From a checkpoint of a small transformer trained on Wikipedia.
Architecture: RMSNorm before each block, rotary positions.
MLP neurons of a small language model. Each row is named by its layer, matrix (gate and up: input weights; down: output weights) and neuron, and shows model dimensions 32-159. Each number is 50 + 12 x the weight over its row's rms, rounded and kept within 0 to 99. A neuron's up and down rows have the sign that makes its largest values positive.
Before each neuron's rows, "fires on" lists the tokens most often at its 100 highest values on Wikipedia text that the model never trained on; "fires before" lists the tokens most often just after its 100 highest values on Wikipedia text that the model never trained on.

fires on: "0"
fires before: " |", ";", " |\n", "th", ")\n"
L8.gate1123:39 65 78 71 26 36 42 55 54 36 41 47 36 65 55 32 74 57 37 79 57 53 65 46 49 53 26 62 57 58 64 33 73 42 59 54 57 48 34 79 59 48 65 47 32 60 60 67 49 75 72 50 43 37 34 35 55 49 62 41 50 49 70 48 48 56 21 67 54 51 57 55 51 33 52 53 47 52 46 67 49 46 46 57 52 58 48 40 49 54 52 35 56 54 36 65 48 48 43 77 58 71 35 44 61 48 55 63 47 55 48 42 56 50 53 51 51 50 51 59 37 48 46 67 49 57 44 47
L8.up1123:32 68 61 40 46 51 49 55 60 48 77 48 49 35 68 36 64 67 66 48 53 73 49 37 50 40 38 58 52 34 54 49 57 47 57 48 52 61 63 49 58 48 60 34 55 37 40 51 53 50 46 44 55 36 62 33 54 35 54 73 48 32 48 54 41 57 35 44 54 47 42 57 50 31 70 55 61 52 59 34 28 52 49 39 55 49 68 54 39 48 51 36 49 51 40 74 43 54 54 67 45 64 31 36 74 36 53 58 47 48 45 66 57 64 29 66 76 44 43 38 39 48 50 36 50 40 47 58
L8.down1123:67 48 69 43 43 68 56 40 51 66 56 47 63 16 59 34 51 51 61 33 72 79 43 55 58 66 54 53 56 36 47 31 58 56 55 67 50 60 45 39 47 62 54 51 49 72 29 56 53 49 54 46 53 31 46 51 63 43 63 63 68 66 41 36 95 54 48 58 53 44 40 48 63 52 48 55 58 53 57 44 55 56 58 50 61 20 59 37 49 58 60 75 47 59 56 69 55 53 63 58 74 59 69 60 52 40 49 52 48 38 60 63 53 50 38 61 64 24 60 28 61 52 59 44 56 38 37 53

fires on: " ", " |", "on", " ("
fires before: "1", "2", "3", "0", "4", " "
L8.gate845:17 66 51 44 54 74 58 79 47 24 48 59 45 38 54 59 64 47 44 48 51 56 37 62 58 27 63 47 65 57 43 30 60 48 58 47 40 65 43 42 72 68 51 58 50 41 54 49 34 30 66 63 38 51 28 65 50 48 60 52 54 58 35 47 48 84 38 27 67 61 61 45 53 36 69 55 48 46 46 37 62 36 52 56 46 54 32 66 43 62 65 21 59 58 65 25 48 71 37 35 37 35 67 62 50 53 39 62 34 57 16 40 60 45 72 55 46 44 30 56 53 47 68 58 53 62 34 42
L8.up845:61 46 62 47 58 42 47 56 34 30 39 32 45 61 50 52 50 54 47 40 63 41 48 37 63 39 41 56 35 43 41 41 61 52 42 53 36 48 55 49 46 46 49 60 48 45 48 45 26 66 64 61 35 38 41 48 50 56 71 54 34 61 66 53 49 58 46 60 54 51 51 36 55 45 46 40 45 23 66 67 48 40 46 58 55 69 43 63 64 58 60 49 42 54 64 38 30 60 46 73 45 62 78 57 52 31 82 41 79 43 37 45 54 54 46 60 63 64 72 31 55 43 67 60 49 61 17 42
L8.down845:49 43 27 59 43 41 54 51 20 56 53 55 54 38 43 53 67 52 42 48 48 49 55 15 58 60 51 47 38 37 40 53 63 54 42 38 63 42 66 33 56 52 59 34 32 39 71 64 77 44 56 67 51 62 34 36 69 57 77 50 40 61 31 62 24 67 37 60 65 61 50 34 45 55 72 46 44 35 45 51 33 43 61 46 66 60 48 52 71 67 54 40 55 27 47 35 33 40 48 58 53 40 45 55 36 59 35 67 62 54 44 36 54 52 57 48 65 60 58 38 45 59 43 72 34 63 40 42

fires on: "0", "20", "+", "19"
fires before: ".", "1", ")\n", "0"
L5.gate275:64 50 32 32 47 30 36 63 34 55 67 36 54 55 49 38 26 38 55 67 43 47 60 58 49 73 35 56 59 54 46 49 55 48 70 66 36 31 48 18 47 46 71 52 50 43 48 58 37 75 42 45 37 60 23 31 63 79 69 45 89 51 39 51 49 37 57 71 64 37 46 32 48 59 53 52 42 45 54 44 40 47 42 35 37 61 49 35 59 53 56 42 69 56 58 49 53 43 62 32 58 58 47 51 54 58 56 58 58 60 45 39 65 35 64 33 60 53 48 48 65 57 56 44 79 43 47 20
L5.up275:31 57 45 46 71 68 49 53 41 57 51 61 54 54 40 33 60 54 55 64 50 60 53 47 67 41 59 47 32 44 37 42 56 54 54 63 37 64 58 63 38 49 38 56 56 32 41 41 83 48 24 51 63 33 45 31 34 27 44 53 57 48 60 37 76 55 44 46 46 45 47 70 56 52 53 28 64 62 51 60 70 55 73 66 68 59 49 29 46 60 65 38 44 43 43 40 71 62 47 62 50 45 41 39 45 45 58 68 56 43 39 69 59 48 45 53 38 34 61 36 28 37 72 38 52 50 54 70
L5.down275:43 41 71 54 50 32 45 45 30 32 59 68 50 55 50 38 69 72 51 66 57 32 71 44 24 82 44 51 65 53 62 42 55 54 52 34 29 42 45 67 53 61 31 35 53 57 54 63 79 39 74 51 35 40 62 40 65 51 67 48 47 42 44 41 52 56 53 67 61 44 48 47 74 60 53 58 60 36 33 64 56 31 55 33 56 37 56 48 29 59 41 31 39 47 59 58 57 42 43 37 60 50 41 56 43 63 40 63 27 52 42 65 54 37 57 58 62 56 29 38 62 30 59 53 89 35 52 36

fires on: " ", "0", " /", "1", " (", " mi"
fires before: ")\n", " (", "1", " /", "0", " |\n"
L5.gate455:34 39 52 42 38 58 39 43 49 47 64 41 38 49 67 40 39 42 49 64 61 52 59 58 59 63 50 21 62 50 59 36 54 47 64 60 53 55 61 31 51 47 61 53 38 50 53 47 45 54 43 50 60 29 30 38 41 63 57 56 70 39 43 70 33 85 49 56 46 38 54 45 49 29 60 56 58 52 54 32 57 60 39 39 75 70 38 46 49 51 54 53 72 50 43 46 50 36 64 64 44 72 56 44 62 64 80 67 86 45 50 33 38 51 43 37 33 51 53 61 45 48 57 18 36 58 48 45
L5.up455:26 63 44 78 42 45 46 35 54 37 56 35 42 58 73 45 72 58 68 46 56 57 40 53 65 59 50 51 54 40 45 29 60 62 69 30 60 41 44 43 45 57 55 40 61 50 45 49 37 55 68 67 52 41 41 33 41 74 52 69 67 44 66 60 71 44 48 43 39 36 42 44 56 27 31 43 74 28 22 55 53 61 56 28 57 41 72 62 45 63 43 57 38 43 39 44 39 46 50 45 55 40 64 57 59 51 70 44 64 53 47 47 60 43 56 55 33 64 44 59 40 50 55 35 34 38 55 55
L5.down455:42 54 37 74 29 58 37 53 36 38 46 56 36 41 58 46 41 61 73 49 50 52 44 37 47 57 53 40 47 39 56 48 65 68 45 24 52 57 54 54 39 78 54 54 47 60 39 47 28 56 57 74 40 46 48 27 42 65 43 76 44 34 32 56 65 41 58 65 53 40 52 42 51 47 35 55 63 39 26 60 57 57 53 43 53 50 48 42 38 54 67 44 34 35 58 53 32 37 50 47 54 45 42 60 60 60 57 58 47 48 50 59 40 25 48 44 55 60 59 49 31 34 63 64 28 46 31 34

fires on: " |", " "
fires before: " ", "0", "7", " —", "21"
L6.gate93:58 60 31 48 53 59 58 55 44 35 28 48 64 68 24 54 55 32 54 63 64 51 48 70 45 36 59 43 57 52 51 38 62 52 31 34 51 67 67 50 41 37 37 48 53 60 54 26 57 59 43 39 59 49 43 71 62 64 42 70 46 48 39 69 63 51 34 36 60 37 60 59 41 44 66 31 45 36 58 51 58 12 51 60 37 39 65 25 68 63 54 58 45 39 55 49 36 51 54 24 63 71 37 57 53 55 49 59 61 81 41 65 46 63 54 59 60 57 27 56 74 49 43 54 60 52 54 44
L6.up93:55 29 59 48 38 48 37 53 59 65 34 67 47 65 58 62 65 46 35 52 49 61 52 65 58 41 40 53 47 46 34 37 32 54 39 43 37 53 62 58 60 52 61 44 36 58 51 33 41 60 39 45 33 25 43 62 48 56 46 38 36 53 48 49 54 46 49 52 44 55 72 53 46 46 53 68 53 21 68 76 40 66 62 28 50 74 67 54 62 44 57 61 35 78 65 26 70 49 46 65 34 42 43 39 36 28 50 58 38 57 29 50 48 45 50 41 47 70 55 43 38 54 64 44 60 59 53 28
L6.down93:49 66 33 58 40 60 47 21 41 62 48 74 39 54 44 42 53 62 41 49 54 57 62 44 77 35 69 46 54 41 60 63 40 66 47 51 51 40 51 63 51 26 64 54 45 75 43 25 42 43 50 37 48 44 29 48 60 73 32 39 48 72 63 57 48 49 76 33 59 31 62 58 36 56 37 78 45 71 43 57 52 66 73 37 42 44 46 51 26 36 38 35 39 48 64 51 67 48 51 59 72 53 52 45 31 34 42 58 49 61 24 35 53 44 59 59 55 52 51 53 68 39 35 34 33 46 37 59

fires on: " ", "00", " +", " −", " ("
fires before: "0", "1", "5", "8", "10"
L8.gate1094:35 49 63 44 18 46 27 44 72 50 23 48 33 52 66 57 47 64 41 55 50 52 56 31 59 63 57 64 48 53 61 66 72 25 51 29 46 68 41 36 63 37 73 52 50 51 52 67 42 60 54 53 60 61 44 35 46 43 40 44 51 53 43 58 49 53 43 45 56 58 45 55 65 41 59 31 64 58 34 61 44 70 51 65 32 43 23 44 46 40 54 59 46 54 73 37 51 60 54 51 41 46 48 48 68 57 38 28 53 55 38 57 49 65 50 63 62 68 50 57 46 58 35 51 35 42 52 60
L8.up1094:56 77 58 69 33 52 43 59 63 42 48 61 34 34 60 40 44 48 60 63 58 55 55 74 55 58 40 38 52 77 66 48 50 43 48 21 35 56 60 54 55 41 68 36 44 56 62 55 49 52 61 45 49 48 38 44 52 53 49 55 42 43 66 46 33 29 50 70 44 48 39 72 52 51 45 36 75 36 44 43 33 59 51 54 47 38 57 51 54 71 22 32 60 49 61 51 38 64 79 59 51 69 67 47 80 42 39 50 52 56 36 45 80 35 50 59 52 57 39 51 50 40 46 46 63 56 33 44
L8.down1094:44 65 63 45 44 48 64 22 53 40 48 28 49 54 61 52 35 57 40 68 56 39 39 47 47 77 58 46 47 49 64 52 64 35 35 39 51 30 54 54 45 47 60 72 45 41 36 78 41 56 64 55 57 70 27 47 54 10 54 60 43 51 73 47 00 48 46 44 36 63 44 39 38 55 36 55 38 61 35 46 65 52 49 68 25 45 41 38 31 41 36 77 32 49 36 56 59 64 38 50 43 43 65 51 82 57 43 44 48 30 54 45 61 43 43 56 50 48 37 66 50 65 60 39 37 38 72 66

fires on: " |", " ", ";", "r", "ra"
fires before: " ", "1", "0", " Le"
L5.gate244:58 65 36 28 57 56 13 60 61 45 59 46 64 58 58 39 35 56 59 43 50 61 41 56 34 54 35 47 50 78 62 43 64 54 60 52 37 60 56 58 63 42 81 62 44 37 59 50 50 59 58 49 45 57 37 55 46 45 36 49 36 52 38 53 28 52 36 43 48 56 42 40 38 52 49 57 36 37 41 50 50 25 33 41 48 31 30 33 52 53 65 40 50 62 36 25 42 51 40 59 44 55 42 58 54 34 51 51 59 44 59 48 51 51 49 58 61 60 62 51 71 48 50 50 47 19 52 35
L5.up244:70 39 52 42 50 42 47 26 59 43 56 54 40 71 63 46 66 33 35 43 51 54 64 58 44 72 29 50 84 39 49 44 55 55 68 48 60 35 57 45 55 49 59 35 32 39 48 56 44 71 44 42 65 61 36 45 65 58 62 41 56 56 74 49 67 49 35 56 39 48 59 45 47 62 65 34 56 53 62 45 32 52 50 48 61 63 65 37 50 40 36 60 51 61 62 60 45 65 51 50 50 78 66 63 30 08 27 46 45 58 45 47 53 48 41 55 56 60 45 35 65 60 53 28 49 56 38 49
L5.down244:73 66 34 49 75 52 51 45 57 48 68 62 44 45 53 46 34 46 52 47 52 43 55 49 51 27 50 43 50 65 71 44 66 55 40 25 54 47 59 55 41 65 40 43 64 33 59 81 47 53 52 46 67 48 75 57 61 60 52 27 57 59 46 57 76 35 31 54 67 47 47 31 43 57 62 57 37 49 68 30 33 59 67 70 41 61 60 50 49 50 32 59 44 49 60 54 56 67 46 73 65 49 65 67 34 41 46 45 48 46 38 68 51 59 57 39 40 67 40 55 55 43 60 53 54 44 57 51

fires on: " ", " (", "^{", " km", "2"
fires before: "2", "3", ":", "^{", "4"
L10.gate712:21 33 52 28 25 48 39 40 52 51 41 61 40 81 38 43 33 45 46 57 67 72 44 56 60 42 49 29 52 51 48 69 50 47 64 41 66 46 32 43 48 61 69 58 52 45 46 46 61 62 54 65 58 61 55 55 25 59 50 35 61 69 61 45 32 47 59 68 60 51 43 33 56 52 59 34 53 54 54 66 43 67 34 69 34 56 61 54 53 42 46 58 63 62 63 64 48 48 27 29 58 45 44 43 53 59 55 44 57 76 46 59 25 59 67 55 24 37 55 70 63 46 48 44 42 37 48 52
L10.up712:43 52 47 58 39 55 75 55 57 66 44 53 55 52 54 52 71 57 45 33 70 56 35 50 43 48 64 37 29 48 36 22 56 41 42 63 54 39 51 62 35 41 59 48 46 59 63 81 46 60 50 52 58 54 44 51 48 53 54 43 63 59 43 56 40 40 55 68 52 39 63 52 58 51 45 42 40 42 49 46 62 58 39 56 45 56 50 48 55 41 69 68 50 47 39 62 47 31 55 35 47 35 64 27 51 69 47 52 39 42 55 37 32 40 73 35 35 49 71 36 48 43 43 40 55 67 32 53
L10.down712:62 39 41 37 56 33 77 54 55 64 47 47 60 56 40 43 47 50 41 30 46 45 49 61 54 31 47 45 46 43 36 34 51 41 48 49 44 47 38 42 49 44 56 62 65 40 72 37 56 34 42 43 50 36 39 39 60 47 49 50 45 41 41 72 46 42 44 54 50 58 55 39 62 41 60 27 66 37 52 52 42 56 55 14 41 38 52 38 59 60 30 50 74 72 53 67 38 63 41 43 23 54 51 39 47 56 64 47 47 49 51 34 39 32 51 67 59 75 27 54 34 57 59 40 36 67 43 54

fires on: " ", " from", " in", " until", "==="
fires before: " ", "19", "18", " the"
L6.gate368:45 58 47 44 61 40 66 38 40 50 52 66 38 65 41 53 60 59 42 58 48 55 43 48 60 38 32 45 63 36 66 63 56 49 45 46 61 38 43 24 52 35 41 60 80 41 51 57 38 44 51 47 55 70 63 59 48 60 46 64 41 55 48 34 48 36 58 78 51 49 76 35 47 69 56 47 55 53 38 39 38 63 45 49 57 52 19 64 55 36 56 44 39 63 30 64 36 30 43 55 57 45 55 58 57 64 55 60 42 20 56 41 43 55 51 36 46 31 72 43 46 37 35 34 68 53 34 59
L6.up368:48 54 43 63 55 59 40 20 26 64 54 56 47 66 34 68 43 38 61 50 58 36 30 42 57 54 49 47 64 51 40 52 46 75 46 40 48 38 36 70 69 45 42 41 66 53 63 51 67 37 58 37 43 55 62 62 42 49 26 58 64 39 38 26 68 46 74 52 70 51 42 33 53 55 42 55 27 41 42 46 48 53 52 41 54 31 37 42 37 45 61 37 52 41 63 64 53 39 42 64 61 54 58 52 48 61 51 61 47 47 41 41 43 40 44 54 66 62 44 68 30 31 54 64 62 54 42 50
L6.down368:50 57 52 44 56 52 61 54 51 55 31 45 45 32 50 57 54 34 53 44 72 54 54 36 62 28 37 39 37 48 34 46 64 46 31 62 35 45 77 59 54 42 57 70 67 48 62 42 56 63 55 56 43 63 41 53 37 49 28 43 43 56 54 46 99 47 60 29 64 32 44 63 53 32 36 65 59 40 34 39 42 53 69 46 63 49 46 49 47 50 72 49 38 46 70 87 53 61 51 56 55 51 46 59 40 57 51 71 56 59 62 57 58 60 55 60 54 39 51 47 38 68 62 68 61 46 53 60

fires on: " |", "3", "4", "2", "1", " made"
fires before: " |", ",", " ", " |\n", "–", "."
L8.gate275:40 38 72 41 47 50 41 56 57 44 58 51 59 65 48 63 62 42 71 62 44 68 33 44 40 50 50 55 62 56 26 81 49 50 59 77 56 68 78 64 46 43 42 38 39 28 53 64 51 76 49 29 58 49 43 37 65 45 56 37 50 54 71 35 54 43 46 52 45 55 63 44 41 42 60 50 49 55 22 40 51 48 35 64 41 38 32 30 64 38 55 31 42 55 53 66 38 41 32 52 57 66 38 49 79 37 52 61 66 59 40 41 51 55 46 50 42 66 49 52 55 58 49 48 57 26 43 46
L8.up275:52 37 63 45 40 61 55 50 63 64 58 50 55 52 57 67 63 36 38 34 28 34 49 54 38 35 41 53 54 53 34 44 50 49 48 51 53 37 77 46 71 37 54 38 42 48 52 40 58 62 45 62 58 49 39 39 46 18 63 52 54 54 51 43 61 61 71 45 48 70 63 62 47 68 58 50 48 54 38 57 48 41 54 60 30 49 65 46 49 42 54 42 34 35 67 44 67 60 38 40 37 47 44 41 59 67 32 43 69 38 29 57 51 35 49 55 58 54 39 66 49 80 42 38 67 35 91 48
L8.down275:52 71 66 39 58 59 61 50 46 62 43 47 55 38 74 51 68 43 33 64 51 63 60 42 53 46 58 44 51 51 67 40 34 61 36 69 28 39 58 37 45 41 63 44 26 16 51 68 82 54 48 46 52 47 66 39 59 49 61 65 46 61 33 53 75 25 58 67 68 33 64 59 28 52 52 46 49 30 58 51 72 42 56 46 34 61 50 53 44 45 70 43 44 50 49 78 48 36 53 46 43 54 59 54 24 70 55 37 48 42 60 45 38 40 42 49 40 33 38 56 46 44 49 47 71 76 63 45

fires on: " ", "–", " +", "+"
fires before: "0", "1", "2", "3"
L10.gate576:43 49 76 58 69 64 51 43 63 58 58 39 20 48 43 56 47 42 48 39 40 63 29 39 77 60 46 37 53 51 46 56 46 40 60 55 44 77 42 52 49 52 46 48 48 52 57 42 49 42 50 54 71 49 45 63 58 76 70 35 62 63 30 61 38 58 45 38 43 62 53 28 42 61 54 32 60 54 69 67 41 54 40 48 47 44 29 51 51 63 38 58 52 48 31 56 51 58 44 40 33 55 46 51 61 73 59 51 56 37 54 48 60 47 57 38 57 34 48 54 39 55 62 46 50 42 60 60
L10.up576:53 64 47 60 32 53 25 58 50 58 46 55 46 43 39 32 47 39 22 51 47 59 67 59 40 51 32 55 45 31 32 37 46 42 44 43 47 57 46 52 34 68 41 36 32 28 39 68 62 58 52 36 43 40 22 58 38 34 56 43 40 48 43 41 43 68 53 57 42 82 39 51 63 52 48 60 36 80 58 57 62 61 30 69 47 38 59 67 54 39 42 40 52 55 39 46 44 73 46 41 61 35 56 58 46 48 47 43 87 60 37 43 34 42 49 60 51 56 54 42 42 40 48 44 60 52 38 57
L10.down576:47 50 29 50 61 45 42 49 32 62 48 53 38 45 45 46 48 60 55 41 53 56 50 43 50 67 65 58 37 58 47 48 59 35 37 27 41 45 27 47 57 56 54 36 38 47 55 54 57 41 42 30 67 53 57 50 62 51 58 47 55 30 57 51 42 49 51 39 37 73 41 25 37 58 45 58 69 47 34 66 60 65 56 30 52 49 45 42 62 37 36 67 49 52 54 54 57 47 45 60 64 53 32 43 65 46 53 44 42 24 33 30 73 52 46 66 49 70 38 33 49 53 31 42 53 47 61 42

fires on: " ", " |", "–"
fires before: " ", "0", "3", "7", "4", "2"
L10.gate450:48 47 53 47 41 62 58 38 58 39 61 46 67 53 34 34 46 44 49 60 44 50 52 56 62 59 45 57 61 38 48 45 39 57 54 26 51 53 38 51 32 47 67 66 65 43 46 55 37 36 63 64 50 52 45 08 39 43 22 50 44 55 50 60 23 58 33 55 43 37 53 24 47 51 43 55 34 61 69 52 38 56 50 22 44 32 58 68 54 36 64 62 64 49 35 46 42 65 47 48 47 31 47 14 52 72 59 67 56 40 47 47 56 38 53 63 35 23 40 66 71 59 46 37 36 72 56 47
L10.up450:59 31 28 45 37 45 51 46 58 36 54 71 43 47 50 56 55 77 41 41 50 72 38 50 57 44 50 66 51 31 17 57 36 31 45 42 44 52 43 63 69 63 54 65 25 55 37 65 32 52 59 53 57 60 50 60 57 50 51 61 64 42 25 85 23 44 49 42 33 44 57 63 56 48 47 56 51 25 45 34 57 45 38 49 39 58 61 56 54 32 42 67 40 41 34 50 58 38 75 40 52 35 56 51 49 56 50 50 59 59 42 56 33 75 58 31 43 64 41 47 59 39 47 17 47 42 57 66
L10.down450:49 19 48 35 32 67 26 44 64 62 45 59 50 52 71 59 31 54 48 54 48 61 59 57 43 36 43 37 44 42 58 57 49 42 62 49 45 59 56 42 46 36 65 19 59 52 42 46 44 54 64 56 44 51 36 39 47 37 54 33 21 48 60 44 31 22 61 47 50 50 32 54 54 53 34 40 57 45 55 41 42 86 59 54 56 52 48 55 58 51 34 67 36 43 50 76 25 53 47 30 67 70 50 46 45 67 40 42 56 29 61 43 55 48 44 59 35 55 53 54 62 60 42 58 53 47 50 62

fires on: " ", " (", "20", "–", " a"
fires before: "19", "18", "born", "–"
L10.gate394:53 58 63 36 53 59 32 32 49 44 46 35 58 46 46 47 56 65 37 42 51 45 65 49 68 56 53 37 47 28 38 39 59 29 34 47 45 31 24 46 53 49 49 57 53 48 67 53 55 42 63 57 30 74 45 39 48 46 38 53 65 67 52 26 53 46 55 68 47 58 37 61 36 54 48 45 46 29 46 52 70 51 68 52 54 50 33 49 53 39 65 36 64 64 53 66 40 64 35 44 26 45 42 39 49 51 51 41 50 39 47 49 22 53 90 75 39 40 70 59 45 41 50 55 54 53 56 29
L10.up394:56 36 61 82 53 51 40 46 64 67 39 60 51 63 58 42 65 60 56 43 30 21 41 52 46 60 53 51 63 65 48 48 64 54 68 65 65 52 67 69 38 51 66 26 36 48 37 53 84 44 56 55 45 44 50 43 64 71 30 40 46 58 54 39 70 57 60 58 43 34 50 55 61 56 37 27 36 25 48 54 59 52 45 67 50 53 26 37 44 36 35 35 37 75 59 41 64 49 39 42 51 47 45 40 52 59 35 67 46 51 61 31 56 51 62 50 41 31 60 50 56 55 45 50 53 22 40 60
L10.down394:60 35 47 47 62 35 40 67 48 49 59 43 24 39 43 51 58 33 43 62 31 27 43 65 22 57 57 46 37 59 46 46 63 60 56 69 54 57 57 40 48 55 53 47 59 49 59 29 38 46 59 50 62 41 44 28 42 46 53 42 31 39 54 37 81 40 53 62 53 48 58 44 59 49 43 54 75 50 43 69 32 49 65 49 45 23 47 48 53 41 42 52 51 50 53 47 61 24 55 51 43 36 42 59 44 56 46 25 55 49 63 64 51 37 47 51 45 72 54 43 64 41 67 61 44 46 57 55

fires on: " |", " Dr", " dr", "ag", "g", "r"
fires before: " ", "iven", "am", "ago", "ury"
L6.gate716:42 62 59 65 30 37 48 56 37 38 79 38 45 55 46 45 60 45 36 50 49 57 62 46 57 35 46 37 48 59 70 42 59 71 46 51 21 71 43 50 68 41 60 66 61 71 68 62 51 55 47 35 48 50 33 53 45 54 48 41 41 31 32 45 48 45 55 51 68 69 52 39 39 25 52 38 39 54 42 61 29 37 39 43 55 43 52 57 41 65 30 30 72 58 48 63 48 32 26 58 57 79 58 56 63 41 53 71 58 44 62 52 62 70 45 41 42 48 49 33 66 51 50 49 43 51 56 54
L6.up716:55 42 64 55 40 34 44 39 52 63 50 63 65 63 56 63 41 34 28 50 47 44 47 37 30 72 48 37 48 59 44 10 58 55 44 67 79 57 53 45 50 59 50 70 60 46 55 40 59 56 47 50 62 53 54 41 38 51 50 57 53 23 68 60 31 49 48 49 57 49 46 46 46 71 56 60 31 42 50 64 42 44 40 35 34 48 66 22 51 56 42 59 62 72 34 58 48 29 43 56 60 40 50 41 39 44 58 40 58 52 62 62 49 58 46 61 40 44 46 46 71 39 39 41 57 54 39 44
L6.down716:53 52 53 43 29 36 64 52 50 64 47 47 56 24 47 41 55 55 31 66 67 58 42 57 43 41 32 53 48 49 52 52 48 61 22 49 55 46 56 47 33 64 56 40 25 57 38 56 45 64 41 63 48 57 44 38 47 61 54 67 35 53 45 44 34 41 73 68 39 43 58 34 38 66 50 53 44 50 47 64 48 57 56 63 51 44 64 42 44 48 39 59 41 43 62 51 57 38 51 20 63 59 55 65 60 66 30 39 61 33 76 56 71 57 92 67 36 43 43 45 34 53 32 53 29 31 53 38

fires on: " ", " +", " −"
fires before: "5", "4", "3", "6", "2", "1"
L10.gate1268:70 65 55 28 70 48 46 44 40 67 52 46 49 55 61 09 47 38 42 65 56 59 36 68 67 44 47 62 47 56 59 50 33 34 44 40 66 57 38 43 65 60 37 41 49 61 48 44 46 39 65 50 48 52 67 62 45 52 47 57 49 62 47 33 27 49 43 44 69 52 54 59 52 59 46 58 53 57 37 43 30 57 43 45 46 39 46 43 59 51 51 46 44 50 53 55 38 58 36 52 55 59 33 50 72 59 48 42 34 33 31 61 56 23 49 63 41 51 55 65 35 42 30 46 50 57 60 45
L10.up1268:64 23 55 45 54 29 39 37 47 34 45 51 56 58 63 42 47 47 76 58 43 51 38 44 46 62 51 42 45 52 50 66 40 63 48 64 30 41 42 55 31 35 49 45 46 56 51 61 56 54 58 48 50 69 36 75 38 36 33 37 56 29 70 36 25 64 48 56 46 60 41 65 54 45 53 68 64 71 53 48 71 46 31 59 64 49 40 44 60 90 61 39 49 59 43 61 39 82 52 43 45 42 38 35 58 20 63 55 68 49 54 46 37 64 55 38 55 61 23 39 51 50 48 21 35 56 46 72
L10.down1268:50 39 66 38 33 34 23 40 37 51 62 51 55 39 38 58 61 58 59 75 47 39 49 54 29 56 52 45 58 47 63 44 66 56 55 39 39 60 36 32 22 56 39 40 43 62 54 37 55 48 61 58 55 49 49 34 42 46 54 50 41 54 51 66 00 52 58 37 41 70 39 59 20 41 40 50 48 65 61 66 44 59 53 69 52 58 28 61 64 57 43 51 48 42 68 71 40 52 40 49 35 48 60 58 59 64 44 37 48 41 63 45 36 25 32 50 40 47 49 59 56 54 34 50 45 65 52 52

fires on: " ", "19"
fires before: "19", "20", "th"
L6.gate1132:48 51 50 30 46 52 40 54 52 56 46 42 70 62 46 44 29 52 57 44 50 44 30 70 60 44 36 55 61 47 58 44 47 43 37 37 57 47 33 40 53 42 61 51 69 45 58 58 61 50 60 45 53 64 50 53 60 59 38 57 55 59 57 51 39 46 53 56 51 55 51 55 45 60 53 50 56 35 47 55 47 37 48 63 45 54 36 59 57 32 29 52 56 62 58 61 45 50 39 36 62 72 57 36 67 54 57 41 64 53 31 68 51 32 31 42 69 69 65 34 38 58 69 69 47 37 53 46
L6.up1132:54 37 63 47 59 55 54 46 54 68 52 58 58 71 34 65 62 37 65 42 46 68 31 51 64 63 41 25 52 53 65 50 46 56 39 46 59 35 40 65 52 46 55 57 34 60 64 44 63 44 43 41 68 49 41 65 55 69 55 53 33 56 65 29 61 52 57 62 71 22 32 44 50 56 48 43 52 35 69 52 51 46 78 59 49 56 40 29 31 50 68 56 50 55 55 53 39 58 45 49 36 40 57 55 86 63 62 50 52 51 58 47 38 48 60 45 61 56 55 39 54 55 41 51 71 37 34 43
L6.down1132:61 43 57 63 28 47 64 71 41 44 36 49 53 40 52 48 54 50 55 44 39 52 57 62 59 79 43 57 67 62 51 53 40 39 45 75 49 53 51 49 54 57 54 61 53 60 48 47 61 47 45 48 57 44 60 55 48 59 52 33 48 38 37 38 97 60 34 67 45 38 40 43 60 50 59 39 39 57 68 57 41 53 58 76 54 47 53 47 24 45 60 13 48 36 75 50 48 59 51 39 49 47 46 39 47 62 50 56 36 69 45 58 37 35 33 57 57 61 60 33 30 52 54 66 79 41 41 53